config.toml
num_key_value_heads = 1
vocab_size = 31995
rope_theta = 10000.0
qk_norm = false
attn_scale = 0.125
init_std_qkv = 0.0188
optimizer = "adam_variant"
warmup_steps = 522
doc_mask = true
max_steps = 12764
dataset = "wikipedia_en"
MLP neurons of a small language model. Each row is named by its layer, matrix (up: input weights) and neuron, and shows model dimensions 16-111. Each number is 128 + 32 x the weight over its row's rms, rounded and kept within 0 to 255. Numbers have three digits each.
A block is one neuron, or neurons of one layer that tend to fire together. Before each block is what it responds to, as a language model described it from the Wikipedia text at the highest values.

Description: List separators and digits. Commas, "and" and mid-number digits inside lists of names or dates where another item follows, as in "Rio de Janeiro and São Paulo" or "1864".
L3.up1394:084106120094121210176156053068132140100138126076154113150114150104105072064128108123141075169094127068155136117109119102114082136116117184102151117157080099147081122101148080113175059142070143062129157147093152099093070158075152141119174060095136076130111070073171132130135075125078127098

Description: Verb-linking to and modals. The word to (mostly infinitival) and modal or auxiliary words that come right before a verb, e.g. an army to guard, was approved to increase, can also be.
L3.up625:175186137165071158167087070143117111124117122069091076139116141089167181096139122064162167098113156107093104152063109168129153158090161120146120139150176193130170154082139152116157149117158113123091100176101084093208125149136155155122075152111122125088053128127146169087189105153120124135

Description: Sentence-opening adverbial end. Last token of a sentence-initial introductory phrase, just before the main clause, such as "From 1946", "For this reason", "As a result", "Until then".
L6.up36:123082102139084127076137127149100146130159135112092110100127144106163142147101140151131160127149126160106128194090175115089136180162107130150173122102104197116166144117161155139158143102152137120143075123143058148081157210137131106087135137106133128129102153129127151125094088125166155117
L6.up696:111064068106112153143103135125123138093145144152183181134164096143094146131119201109130205149111144151113146126113160129128143100110110078132110120132134202112140122091158128247137157130161077077136099148083116133131098153125144170165124179127097070104088110129154175135128096092080176082
L6.up700:089211114153127209189041104129125129064158142079219150130107074087156113115109159118133150139104164130160125122116121175144170079127135157107165153103123174122141131126136111217094168163105158092156122175137152092109117181119121148165127105124099141101165100132182075125091075165099184105
L6.up717:110117174134117147140142106166112154123140103130188200142103162122157100093175148154156133177159148117101094154150094173136104123127115147091198146088100128170114169125131128147076171190119077088150167119143123066107079212115074145145135110131126113164139110164128112143101085152103155104
L6.up752:156027205154134073115073152138133143110202091110104124187105114140163118130098113083123166153166107139073147129168123122085160181108140125156149129081097083071114102121162110119166141141070130115182101136132106101118130134168114193084182142097081113094086073175080114103142138130140146067
L6.up1297:098149092139155113073129167105098118094170203096124123136154144104110093126098095070138120107127137106132132116143124130129119209099079119106113126097082108159095159111105103145142192094141134113099098107128131061158118140255059171166101130081120091128163104155156135138101156124156158129
L6.up1303:129139107135112169130101168092080156096193130116149153144121095078163102095107073140191034131085162111143166162089116080135110181084148097095100087106109186127146168147225129234147122135147103125155149117107193094099130133117142129129138116089118106113107139094166144154141108185145095138
L6.up1379:092091135143077125110142137107091166087149120131165204118100059086110091077192164132131073106088097125162164124128141142123150128044090153103130166158054164153100087136102109165131183128099138095144093127077122141182084151165134123122090145124098149147141112133168120120153129167161110097

Description: List item separators. Separators between items in lists of names or things: commas, semicolons, closing parentheses, table pipes and line-initial bullet dashes, deep into a list.
L6.up194:154169110114078117174124090133084198136156173129141086144135135071148170134160115161188084169149132115150088102131103127115081149154150176079131089103098077150147156130186153066167114180113052107124134209121173120114112150122177141115150116136126087107094118145166120096107130137156117069
L6.up892:140121154172143181098119114088130155127140160131155100113170138102154120175101091146139095125126126152061128155137127103114117149102119133123143103127083125162144084123112188105158116202209162129154141154145127140104134198148130167170136147053126071123122102163142109102077167156100103085
L6.up1030:127129088151120099134067092120096129097108142142096099134139162115117149144128194104146084150161150145142110113104143223084147104097162110079136134125155104142151119173118186212139119143175140130112084151176141133095093077103103151114204109134158101094115147159168126087159094184103132071
L6.up1214:134139113147126106127059125143111104106112151099142131149153146124142135209101177111161100127103141094172103124104126160067053082119177130060130104129099166129156131141130126151096106141126171051088137131052122108045099048119145134130104136103114105094099147120191155210121111161078076123
L6.up1591:151142100104113157127166147113127151149177148127098150197110083094127071142117111089138095229139162163118108169086145081079148099137153184110149079111057161137176133079108109142120120148065123110065167111178165104178082103112152205139140130101102084084163095111186087085138138145090152083
L6.up1696:191166067185115102151167100119138117115138151120067210078148076103120129089166106136116105108144081125060080152103165085134127140111114137089114128084091103145145099165096085207084103118185119122131123138103142128130117170140144094139151150062104099136113063134131115086152127138093163167
L6.up1723:147131079141167132108168130118119167070126154117171121132091132059143115154165127117163097147177178140125150169148143088123120094135134126100110099144110156151138149185150212153110131107147103160113156174071158133153134155099121095132142070083101064132187059150166079103100145177083112096
L6.up1974:142095115143105125143164092178121153112111136105211093160054054085165128125041148143143073168157140115096081154067150138089147154102079123088137097127114136118153103144127152128119171137148164123119198151168173120101115145098093161100059173100024096118093081144068149098187166099097099163

Description: Digits in table cells. Single digits in pipe-delimited Wikipedia tables, often the first numeric column after a team or player name, e.g. league standings and medal counts.
L4.up127:116145172121133120087154108121099154150122119119103111126136108111116106117156126080117122063100108055151080159100114160099165098070134101119112192107120116131089151182123127120054165089098103206171134147056065106147115140103139112119161148176163136150117121085113113091162139186094166087
L4.up507:175072131132154135180112083147118122132143134136072103150112131132127134144153166101173054138051112134121093146137148137098152147089149138136155130093089137174117106134209120148090147133118056138135185179138163141162109125115086117080097071099086138125104129124143137110101083127154138171
L4.up1270:127145169143140085131089185092126163102124084095082131120089142114091167113180132111146092109120109115083095162105182152080168094117134105124111098129092123090114152046166095174080108186078121126115106138098123103138145061140139115135178151156098108066085110115133116110139190091085130162
L4.up1352:110092171097122135161124050195132169130117142138068116097086124084112107128138124111120077150150130072163094116121083131078109164122140129122109118199195144138109152121141091087144142130195171142154113151092115072165141145121070136192132133194113053087115122113105161107151123176135137138
L4.up1358:104143119161117160061106075110083164125153169104127116151085138071114057074173116125133099143115107061103152189116105100126129147148102084131135056128109107196138172138085122108130135090109111148182064137128149127090089224172114176109128155131173102110120107079149136082208133165087168194
L4.up1522:148074191122098117109133101210089154086136145087118110084076099090168110072132128120112077189138135156118096078122110155075107082094099146100110102161096153115174129116187049155129168126106106071092085137123097187148115170123156073136134101123153120081154155144098082137153120127159098112
L4.up1660:169154153098082154172075156179097125117143125102149072126131159127076145107123124059162084050132145102113102165084122147094108159165112112150123122154096073104115157100099111116121100161141164120091108108120151113105147104135091147066165146104059059095077108137133134120085136166171194159
L4.up1936:106068124122134093179154182145092124136139100124149175159065127119128078132158131139135053136118151079133129144098144135153161115138104083119138072105156150163178095090099153131168141078092159160097129173096132119113106163114125178151116131125103109122107103113128151072137130158097167132

Description: Mid-range digits in numbers. Single digits, mostly 5–8, starting or inside a number, especially numeric cells in Wikipedia tables, e.g. | 7 |, 88, 1.7.65.
L3.up1178:145107133100110138155111124107071091122239097093093138126080156105144087115066103155150081160117107111160141185178072096052142155157111117141142173126119195189067149143172109156112205108111113068132160115106115087140116138171072160123105138143146111088119098152164150116160167140153098146

Description: Sentence and row boundaries. Closing periods ending factual biography or history sentences (often before "In", "The", or headings), plus pipes opening new wiki-table rows.
L4.up234:155109142181107105127067130105124164141102139098080079130096190127099177123122118131113080144170101143148132179114104105105122149092140094090183112122106143175153087158159119082178175124151192127136084147110129142130128120135064083086121131153110165138128164145130105145115175192100109070
L4.up398:131095071148078167159155122138079169139103160131092154176123086086096133083109060142127099108089098119131111165121143129116110154130122123118102070158130112123217125150149101075125163125139135173159139164134114134126120130145083106120115081115132124114109149069128147074126150144059155127
L4.up517:164143094163095164115096117153068132104133176129120127154080109126119180109109082133132092128148109060118095163147113110116135114105154145075131108134109141159181115120141139117096140100101144153171109133146147119176105092173086132114126112119140166074137146143167112091120186163090142112
L4.up624:159090089118122109103142102151152135130140102127057152130097139066121087134170122142150084123121086149139113098126115148092110136134184121090158131152140123166151053174129105073113132155107192121156146142136141073077116089189141147063125065154140091118100059074115123149175094177115103113
L4.up696:113131054177078166144125130139143112137112217115109100096136121079126161057087121163114150124200136089072113155090099103121083152091133132083109072139153183119229142146104153097097123105136166155138113126156142144162117120115135110110125138107162188107142118157137099081122213153098113144
L4.up898:144113086178050112146093128126098088142187176144109118150115073115120157114141112127174166120215096122127125113122113117133110145085185100112145144129111094191170099097096137155112149019135131121168169132147120125139143116152083091026153101110155154134111109151117121117131189164114099079
L4.up910:162142099161089181112102126153054109115144187135095123156079108108118195086100086148121136125160129075109100183173119114128117131095169143078133124132098126168181115125127143128112130081111154171169131127146137129157112101160106124094160093106147142086148147143130112093129154161099134104
L4.up1639:155143097169096174125121086137085100132161187124145113156092089106109174091128102147126136135159111099140124154144104114129141141092184134096120118143099108158162125111145149123104166084082090147179122136178145129169133088185086123109157120107124165097114135144156110099110194144109138119

Description: Digits in table cells. Single digits inside numbers in Wikipedia tables, often a value's leading digit (6.81, 4.69%, 12 | 4); rarely, function words like per, order, either.
L6.up112:125134215098113130178186149090122137127122128106114120089143144134117152164127116104106138141182128118131101103169137129092188122110205167158144090179136111124103127140156120154103085136137104075150172141165124060138134096125111162064097093102094123083126139187162121126202157164109166100
L6.up245:140116104044120158053073138138145170119143094071071160143107090119088132110140136131152028131097059137161156191161144073103146145107203092114171077172171147103102177146084142132102142156148067119175095115126149100129107171181096138177067121106091086089125104142151091126138129117082102178
L6.up639:146167174135110128157166087186117177151153125104126124151098057128104124099063108102123128171143132141113090143112117168126162126119168119087193104103126193127152121115127100071168137161111125124099140110096169142139134141162127169177184130153142112078058214123082140110119091089116105158
L6.up681:139070092107088104114072090142131162128133135105120158118142159148136153122153156142091092087078105112100078120121082170114138107149199127111093135120167206154181113125169130091123129156055138074151151134100215116164159116116102134136123092142119142135127132158198135168149163138112163115
L6.up761:124089175133118176118131097188123102137097112132112156157152118133126107143121133145184088066076151100063113126121104163111136127109075161110043122108192126148130128109104164139092122075057067113165171125093195123171071097087154183134132147142120127090131124157152197105129089122150136074
L6.up953:157125112124117106146136134114107136120064096096134127122066170083117169143126174100154106140167119086167088141116201187094159097111151122163141136116054105164125143178156109166107171104098108132128167142100126154158135112115146072099115126170117118151114098134174161100166114157251147151
L6.up1156:145132101112114111114113123069151174107156058095116184125125114085128175159110130137145080103203142029147113099159155126084170084137140104085164107153128127173118152174167167159123183163113165081119112174137177117120110148135150219093088102134131118083121121156152102134156120146189114110
L6.up1711:098092102108122099151122133171127131069178146140118172156142131069156139137131174151123081137150082171077112123127108143113165096147164130140119098027122173188131162168176132195139149146119110110164205164118134110155068147173081134106118124142047066115083132132170134100142137130156093139

Description: Separators inside numbers. Mostly thousands-separator commas between digits (11,000, 6,685), plus time colons (1:47), decimals (20.65) and colons or spaces before numbers or lists.
L6.up308:166095072208063110178101155114119118127111131126101040141106123139107099104076156179155116193161172137103106140118168126119207110106145141126171128071121092122150130137095156059135148117112133126112129140092109181163104145102136099136135097093125160083097131133165101101124102155076099088
L6.up409:065095127160112076179149179102091136111161148118119150148105171079098096143107135083130093135182136116149100142128116110140124051100130137075185130121115139188157107110148109170119178150133074202128144089140070129134091075179114162152136087169111129117069143157159158102110134093096115148
L6.up677:131082127094125155147121123144103160105195113128107133144112158135155129120152122075111120124154093135149091134125079091086103119145133109162170107157112087113141074127112112182102132157054137141105123115186107143195098085207110155143152126065126114086101103147118103075133166122105123108
L6.up823:176079178164103103141131156101122153101165127072155112116055128126097153148190184140152058208137171121148095121127133117138117102040153098083153098123102093129133081124131143113171159159079111088158091196084104154055119121092173083135104143115127160107113130131118173129103146135110098187
L6.up1241:148111161120114133141081128073132078135162137151159142123146124102132112047091087140145075147099134092082109168118135146136139108101107094127117153104123118156186140114105141170082123186051152126142156171078085138078081092085131135164123068129171119158182208198185137073126186146152108100
L6.up1246:132042149162037124160135110091092132123112157111113107177120092138133174116174140100123123183098127123126118111136149153139142106088180067095101114127100125090138103150161184149086126105058167102119132180173122134131110158213140148149170174184142128098125117176118132132085145066125121113
L6.up1409:133107083113084145155144083114171104094209140098128139138162091133104112074157101115179069152114148131085087090127135087121097157136139134124134112136166158116193121129107110152109116081085124106130143162173190127115127076145105124152116153092124108094139145122130115153125158134174103152
L6.up1736:119124099147063120104133104103141126071141187164107119166045097100136121101095130138160147161111093119121130143139149149127108058125180109111124152127128163119128087159098122154077126146157164136094095208127122105087099049141134117106165141157118169079103145180177131163128151131141113169

Description: Scores and relative "which". Digits and dashes inside sports scores or league-table cells (3–2, | 12 | 8 |), and "which" or "what" opening a relative clause, usually after a comma.
L3.up480:092049120107112162070168118167138074125120086095189097128104145104085098117141159125132073133088166114049051124075125138140124152171108089119163125128151104078154093122141121121135136095101122173177119162127169135143124112141171142169092131131134166076123122108155086137166167173102085105

Description: Item and sentence ends. Punctuation that closes a sentence, list item or table cell, such as a final period, period plus blank line before a heading, a closing parenthesis before a line break, or a table-row pipe.
L3.up1509:138116100172097195090117108101080124119124176120119113185104105096132168124094054125157146149124154079115122138159124162113109106111172109068142123142087166174192113113147153121110121081116147145151116117113148137151121060182113127128156111098129142087106129138128071120116157153122156112

Description: Verb-complement infinitive markers. Tokens right before a bare verb, mostly infinitive "to" after verbs like tried, unable, managed, plus modal follow-ups such as could not, may have.
L4.up244:142145135108117214089133132139128113110111101090160128094140115101119134172095085125171116112149150153151055152085187069117169139112128049147126087127105103174127126108121090127167178134119089132096111157074084115114116135074128186167124124127116138162075101136114153109169134194106119150
L4.up246:118083152170120143155161041106140103140146155061255139128102079068089106114105114109158147156083135109121116132129171113110090143051175148099140121123157088085115114109087120082126153160137139135104121156091130091060109151120149146125106130122100109114112098128192094125167152196116129139
L4.up701:117114165156105182105140103136176143111125165091162135158176148143200136085104131126144108147066104100089105145152144125133135108148157089109116060113178089200147138089151165096107160131089122102137123131074159141101113108137135144141147144100158093085145160150140101128194152175074192150
L4.up1235:182103103194086177107114057118117097127126202124124097147120187103167183080104136112175129131142095110138142164127085180151206168126179109135135149172155153202177137090140202137071205108117147156180076132124125095146130142158171193088098149117142161112126128170109120116112152164095131150
L4.up1527:128086156133141177150170065131115156097127095030126119121110140094109124083114135086175102091092114072111112094100139111109174126099136131132087091132156111152115144155112143119116099137087096060173122155121114149169111143121141201117101142159086144106141117154155087094142117172138160119
L4.up1638:119108180157113168141119094145080104145129152081129088102146126082137131120140089048159141158113114166106133130114092164130145138105133075117136103090176152140156145111164114109082161150119153086205136159138143042184123191149146155174084136096131135125110176149181131104168115195094152156
L4.up1792:135095144096123125088187099111124149093101179125173096106130132160119131106115126070153107140090090054092167101138152160085125120067128124086126109141103123089121132144133067090080126166194125060162149182113143157113132114097120156143115111120114117029121199194133100065191147108136148112
L4.up1992:133173132138113197092177106138121121137169135078163079141152141088097114069114072104093139178115128110124140198123189088083156089105093054113144070149092106120164056130094149051137114201088095057082129168162100159123088170106094148142092116143145182154113134162113176117122131160147172124

Description: Sentence-initial adverbial end. Fires at the end of a sentence-opening adverbial phrase, usually its comma or a year's final digit, as in "In 1838", "By 2017,", "While in law school,".
L3.up789:120084054154135173210091082113109144073163099159102211117104113091096182081134171113140111151129085166167105131107162123114135124098126150107105153153062148147128103099198151212103215106115105115122097142135114151109108144222180180110066174096066114130103147202191139120111116136129111044

Description: Sports table stat cells. Space tokens opening a numeric cell in pipe-delimited sports standings, mostly the losses column after wins and draws (| 4 | 4 | 4); weaker on mid-sentence function words like of, what, as.
L4.up20:077080115196113103077118128139136135120119138109175109182161122154109096100171120136106087067150183117149178084118177124115147069129161098108160100149147144093097159126121154123166128098179112104147114116125087139098122095139128140156172165152134040111128119137123122067140157205138140121
L4.up629:114134175084116137062146152027071190116131135138115137130090182113109136118172158051145074114104137118132107081166116150114101103149115131095194151139124129137160139119125107147179110178093216132162076134150093098113102077161167157204144127076073133101119153093105145153109143108119080154
L4.up891:148133111085058120140107152143066159169090145129091164149128127099086091146144080065202071125122139187150142122182166186093227093115130105123091120111175124126169121108150131144151124132071143108149140140155145101148125074113072140123095118173099141143030095113088133123099136180108092149
L4.up1037:175121170148121157148103091134066104127152110091131134082134111160145155115131145097125157136101152126157132109128148154096108136110136164147095124073076171145135078155143091115105151152094151104124093125131077094116076158161107160182140114153104105144117107121104151112181110164084107116
L4.up1457:084076123143102136101063142146110104107149123090123118150100134120099121103111128101128073112171173128111101156110133111100128142145129130101120116116145127136166158123145124178114115165128115111145124136127134103118121219130143180141172161092119115141088149104177099087119163116134121135
L4.up1581:176061089131117106140099124165095093150133149091120118181103176128153069146069165102132157144138141152120162188209103162141206129193152090128178128172150119117193090156139189159067110138144143121161069132128149121115116134128173148098103145133092138138120065148138130097157236150104152128
L4.up1611:151126099117072071173166050151128122112145098112137110149114151136148109157142138082157093044103177144158101104141124145072078070143181133098158161075109166125136172164067117109080135118193145083081078121092084128110110068143138117116113110154085059133088122114124145151115165152118067097
L4.up1854:126060181125088217159148141120074112122196138103166140109123163165073154138048119112167116180157110146160150128127132155075138143162159141105107068126066069132122094169120128109143101160107183156096096183157096126091108103146108110146148136172098141120127065153099113109191118142102151104

Description: Place-name starts, item ends. Fires on the first word of multi-word place names (South Dakota, San Diego, Fort, Big Break), and on sentence-ending periods and list-item line breaks.
L6.up109:145145107123186156136089146067076119091118237100061182092128148109109154136154117130083087124113120135079135146053162164117130126065110140088131119205107152123146088123144176123165161152146090074107114145131157136178124100082121113174118102115112094115146116134118136101169110163130133123
L6.up288:103148157073144113090173171085126117150117168106136162130126107115168134096079133108135169176185145084137085105112135108104092122144189158111117105153135106161117148128197124147162127123068130079139152171102123133122132110139119102100113112114143140107173104114180109130104177128077148090
L6.up441:122046158131140134116100107136085121122158154093108180153108148107128105118167065135122127129149146091109096140106101137121121082133106160122173138164114138145151142160082223138180206126102096126145191156119144157063094101155109111111111150065141057089107154112118089161150131116167149095
L6.up507:130107173138057152102136082093088190139215105101159155168064091135184150031090171090191088105114113139118148114134160090165117091127173095089133081114134186241135115100138138090118158148102108159170137110159164072091126086175142168123139147121157148166079096129134076115130159095142112142
L6.up680:129146112115074180154092153090117159141108128102094139152108132134162064135124047152146125146120123141168138085138192219118120112142165120066094152078115125115175126141123174109108165142130126134179044103113160114165149170140135113090119109112159155103107163088124112084157111097086113168
L6.up1346:031116159109125087059120116098128131134105151144094175161123107115128112143103127100147114119117159119144109176073121169137129106124106119092187111114176125063123167114185153121159119124082139122135079137097148092141116118087141089131160083120211107082132126122132086103191136137112172102
L6.up1400:140108137123099185114118124074037123054081118117167147120083138059121122116168118147079141089105091127115141104083108125118103116124129103109169113085093152109113099101136164125147193116164187162176153165101103117131115115147128075110149140096160116155117125118122147088182179186103175113
L6.up1483:040122151121124098128046146097157161132087133120157200158065148100135205190163159122167130152112152149150107150141160193120176111159103092145118131146104154108130138144154184145175141160152186144137097186095143100147141124097134027126171081132039146126170123102116142121163162121080183150

Description: Line ends in lists/tables. Newline tokens closing a bulleted list item or table row, usually after a number or name, before the next "-" or "|" line, e.g. personnel credits and stats tables.
L3.up853:133036121127106159166140171159107168083123141104077096102135092175175131129144171108183121154106167096128129165175208081115180077103176134052145130169168157119137121135068197120064150087099106089180082143085119055190121131168089155131157107092121097085119128148157102159103166122141159073

Description: Newline inside bullet lists. Line breaks ending one dash-bulleted list item when another item follows, as in film credits, band personnel, infobox fields, name lists.
L6.up24:159141173175107135091104159129088093114073134084125122147126145120131127135137120136167164107088129125139073124102121161101116113075171143148060115147175112192145134154124146129139151136141093132046105139089168152137165104152100144169124150123062146082144153165131146126114143127085154134
L6.up211:185157158189192116116196103118117153124125131104151136110137151122149130117097099122117137138143164127152119113087123074129132106121145119116101115190090185146164127165125101089096138076088115115144044121081088115118125158100155036133156152133125164077123087154106178158125142145154170128
L6.up437:143122107136122143163175127135141080144054111117136115159102113124138116146143101105209160165143181094169125126107169144098132139099139143131136177185152156165083109202106134126107143093127081187176126146108108120170145164122149089137082149122123139072129098110130038060116089110073102114
L6.up586:166126105181146136111142116131102101090143100090089107103054083164190099147104188136183149159137145148100129086120104122138145085141171136105131149141095143123163136125131187114075111129151133137124124143142082168085126111113154121136082148110091086097129121156121080175129161135152096127
L6.up742:085136119168100168106133141136059187108091126102126150169107101101107128140135149159195139137124112142158148161116168137086088112105142185117092133125075095165107161159129148107092169124179078141059088125033107073116171107196118148146176089142101062121156110094097046182062152194101151119
L6.up1323:137116146194128137097137133061116107177151114099110090132137099137148145111111191164168128142104089136154133200104098104071104118073145135120133091133182136151096142132093164150105119127109139150151116115084166129121153125091179100051116156132122104074141074173169137153137178125125112145
L6.up1602:125152115123143170114103176128063122124148101118169119118135126080157064122152093091212123113132119068103125117112146140112128108143151124086147095160198106109114141117101152116107075091142118165124140115127088102106089072121089140120136120105115148117108097084174088130132172149118137190
L6.up1915:112162144138126117115095129130119136124106159133184096138095056127178158046147150116141156176098105115136092118130153146121119075151155096113122073101177140145150119068137163095124139159139164088091158132109081187088135170110173089159139139136149093074131126068112095114093133110092114112

Description: List-item line breaks. Line breaks ending one dash-prefixed list item or table row when another item follows, as in infobox fields, career clubs and cast lists.
L4.up274:095148147174123123138124139077084120119160080129113085105111134144072099124131219113144144096121078108177055102134142171126175079107167118115118193144142203178169050109124164152100178153148098150154088137196160144136140136100103121099156175102103177118120104154161162076114191147056192121
L4.up423:104151126150077075054101128068106144126105142120102080121091131125136133119147117108097086175085071099135098127099172100106120096067178098134140088144160155162119051159048126193126123124165076138079099149139156159151160121122134165129109172121134137103131163141138194110140125152112131167
L4.up474:141130164185105112113108070105111074144106139114153184111168129128114133139124098120110131185148198170132134100143156136105178148128139110116188165180113164048144104118164165166099164075109091131158113106125126077154143152177096087124121131160125134129078089138097117113132197135153128135
L4.up535:147115160141112130118153150103131157132122166119102115110082123156144110149158113128168152125097131082094085150196159109150174087104178170104125118139060095106081118083095212085099126128059123096035029145117113086162137138123081155126132192065151100099077136151098105190182180112134101108
L4.up593:107120174144127159090134197157121145114124173132132062094115099099154118132111154107144118177134127082111111163071148109149165135092131102084099063124152118169150110135121187050112152070120126067124148170137112132104107121162164092081093195098110135068113068161148096096185141186135143102
L4.up1242:147149122167109148154121154057167099135113161120166141132147107143116139078161113137183104169091134124113116118180197064135153107128183134114142141149121100126118145118110107138150153104114111135065104142164173030157095122179162095120097126141166119130122136128155116064130158115143176062
L4.up1295:106076151157086162094090097151152085090160105086128171126128093133099159075167124131081110193140088164080129106165119112079171111115125104112115107084105118130124091172125159154165090124136133145117143125063089100125133152106162092117110152140067156101120137056054157076112066156132171148
L4.up1351:092154146088081162090190127156060187123115154093071147150109214087140103067121050172139163130126159101107127082099125132120088098075134118096166108134138148136151149122112116110143120094200113139108099169129137102156115127158105123111105099177161101113134114091148117048125142130112140152

Description: List coordinators. Conjunctions and commas that join items in a list of proper names, mostly places, teams or people, as in "Indonesia, Thailand, Nigeria and", "Chinese, Indonesian, and".
L4.up112:196136126084086118138198143137109146096137182126130147150108159087071096134139142126166123149156119104130141098178139146086106109125136161114127142138146105108113144146106126106133069084119107102134178123096072111112093107157137190128169132131108056124107137098152102056139085158135137113
L4.up227:113109149129107150140159159131133132098170135093100204188092166103168148146196127102112108149123110181073140088136155108125051144082129122096183107126146134145175138140155168114155108164160205109108150206141159118124096139164091133188126132165164115138134111106172169095117141192115128129
L4.up634:107116142084153173099111113133182111158100156113130097150152108074130118162125115109163082182089081087095122096110081143093130113097148116139098118099148094143133120104086059154119089102125155058089106207126174174149155131149094148150127070151119051173156123128173176113117126180124142165
L4.up1150:125142146076128163152135178139083141111146139114131147143145100085125107148122120073115084158138092107140083139133202143153110176151136158083191100106090075136103135187127120085098096136144136082096125122109078151137144149133122194080118079132155153115096094110178162104159143163094089117
L4.up1216:097129179097175145143147137090121116143128166095184121073162142057133045131089108125158076136115140116163098089076124055109114069120168113101139151145164141121150084157116167127125147113151128114172099130166177133141150152146170191115164091094123117115096094106217110128142106111149153107
L4.up1248:195177104166106127179157142109167103126197148154114102137125132073115139178114080142168109181129128151093141112110128126101116175150219122122118091138118085161195142172088135073181105142095084140142106143179152094107126112150124142051169144105155170088153168096145089202131153178120089153
L4.up1317:111129118178111155164118127147127183113161181115107149182117137076122096143103155127138128178139096111083136135125091128109107075105113125128133104149150124169128098139144155182094118170169105155069111158122155128088133121161108173099185069130094135125074150141175165081154143183176105138
L4.up1329:171141143184121153145167161119128155121138189103152141132145178080166144149083096123118118097181184162090148160145127115097129159110191142105187122110083156133098089101119135132179126119122112124157095192215097162108141175173061100138106160169128117068113124160166128186071195108123119103

Description: Infinitive marker before verb. Tokens right before an expected bare verb, mostly infinitival "to" after goal, purpose, decided or wanted, plus would, helped; also "F" in names.
L6.up709:127102173107141136126118157132074097158130139082115141164144158121164103097113156135127092169086149162094144166068197159101112123099160081086068130104108140156142139088121212114137111112133091079099141137130106046211103159124094150084146151104127141107201172143132167165151112154106126154
L6.up806:165163131122089120125115052140131113134178141096125186087099136096160104092137118087154137163135103091126125140139158198121187186079145076139074098156096142067143156065120165105148163139125115086133125113156164056152073149172150180123126159144145087091095134117116092051179125169175150142
L6.up1096:157123121126094158130116091127132081158195160093133170114071158079147085118117123153188171184139108068095111142074151114090138143151149104177101146165158098096160111109144143173131124115159123089125133141142164109141123150153151136113071104092086077130096146133090134166133129081070085181
L6.up1120:146117111095128125108179104099148138134152132081124110120138108159109134164121092110160156131125098116080112211139192156090077076066124104113149171138109092103121139100171132153168061169154151101087206146123139085117093101156145139177088165190170149118059081108162142099236105146177144158
L6.up1494:164172168162105113122055100123084150125128156102116152087090186141161106170104100098124157159124103084069122122173111152119138152150172111114173120159086159140190134130198120075164112179149089116138128153146125078097088161161162117128123131124151113132136149114078086159090118167139149087
L6.up1579:186093130148154165169116112136102120154186132095098114149068182118145173134064122138117143174107130120111114143103174165120136144073153147079086139170146121139140161139144131035210114125158140138119148133134125097169095160147073147125096172109160190095117189157156124131100125121136171126
L6.up1757:134135126097082169131128117150118063147152067113134136180103130060163159091081124106146124150057102116146104095041139174115176153057109143096118159178138179116129129047122168133082145102121142170136131130119128145173126151127084142089110114183178139109155155168198150108140114145098150133
L6.up1793:142077182097151157048141078117135175142156093137116157082105131110127158125130119092098074175105110125161089086108108171075179123098109128144156081153138201157141087120118105202140131146154145155162134142150152154064071112170133162132120088090173176137163089081146115102194123143118144159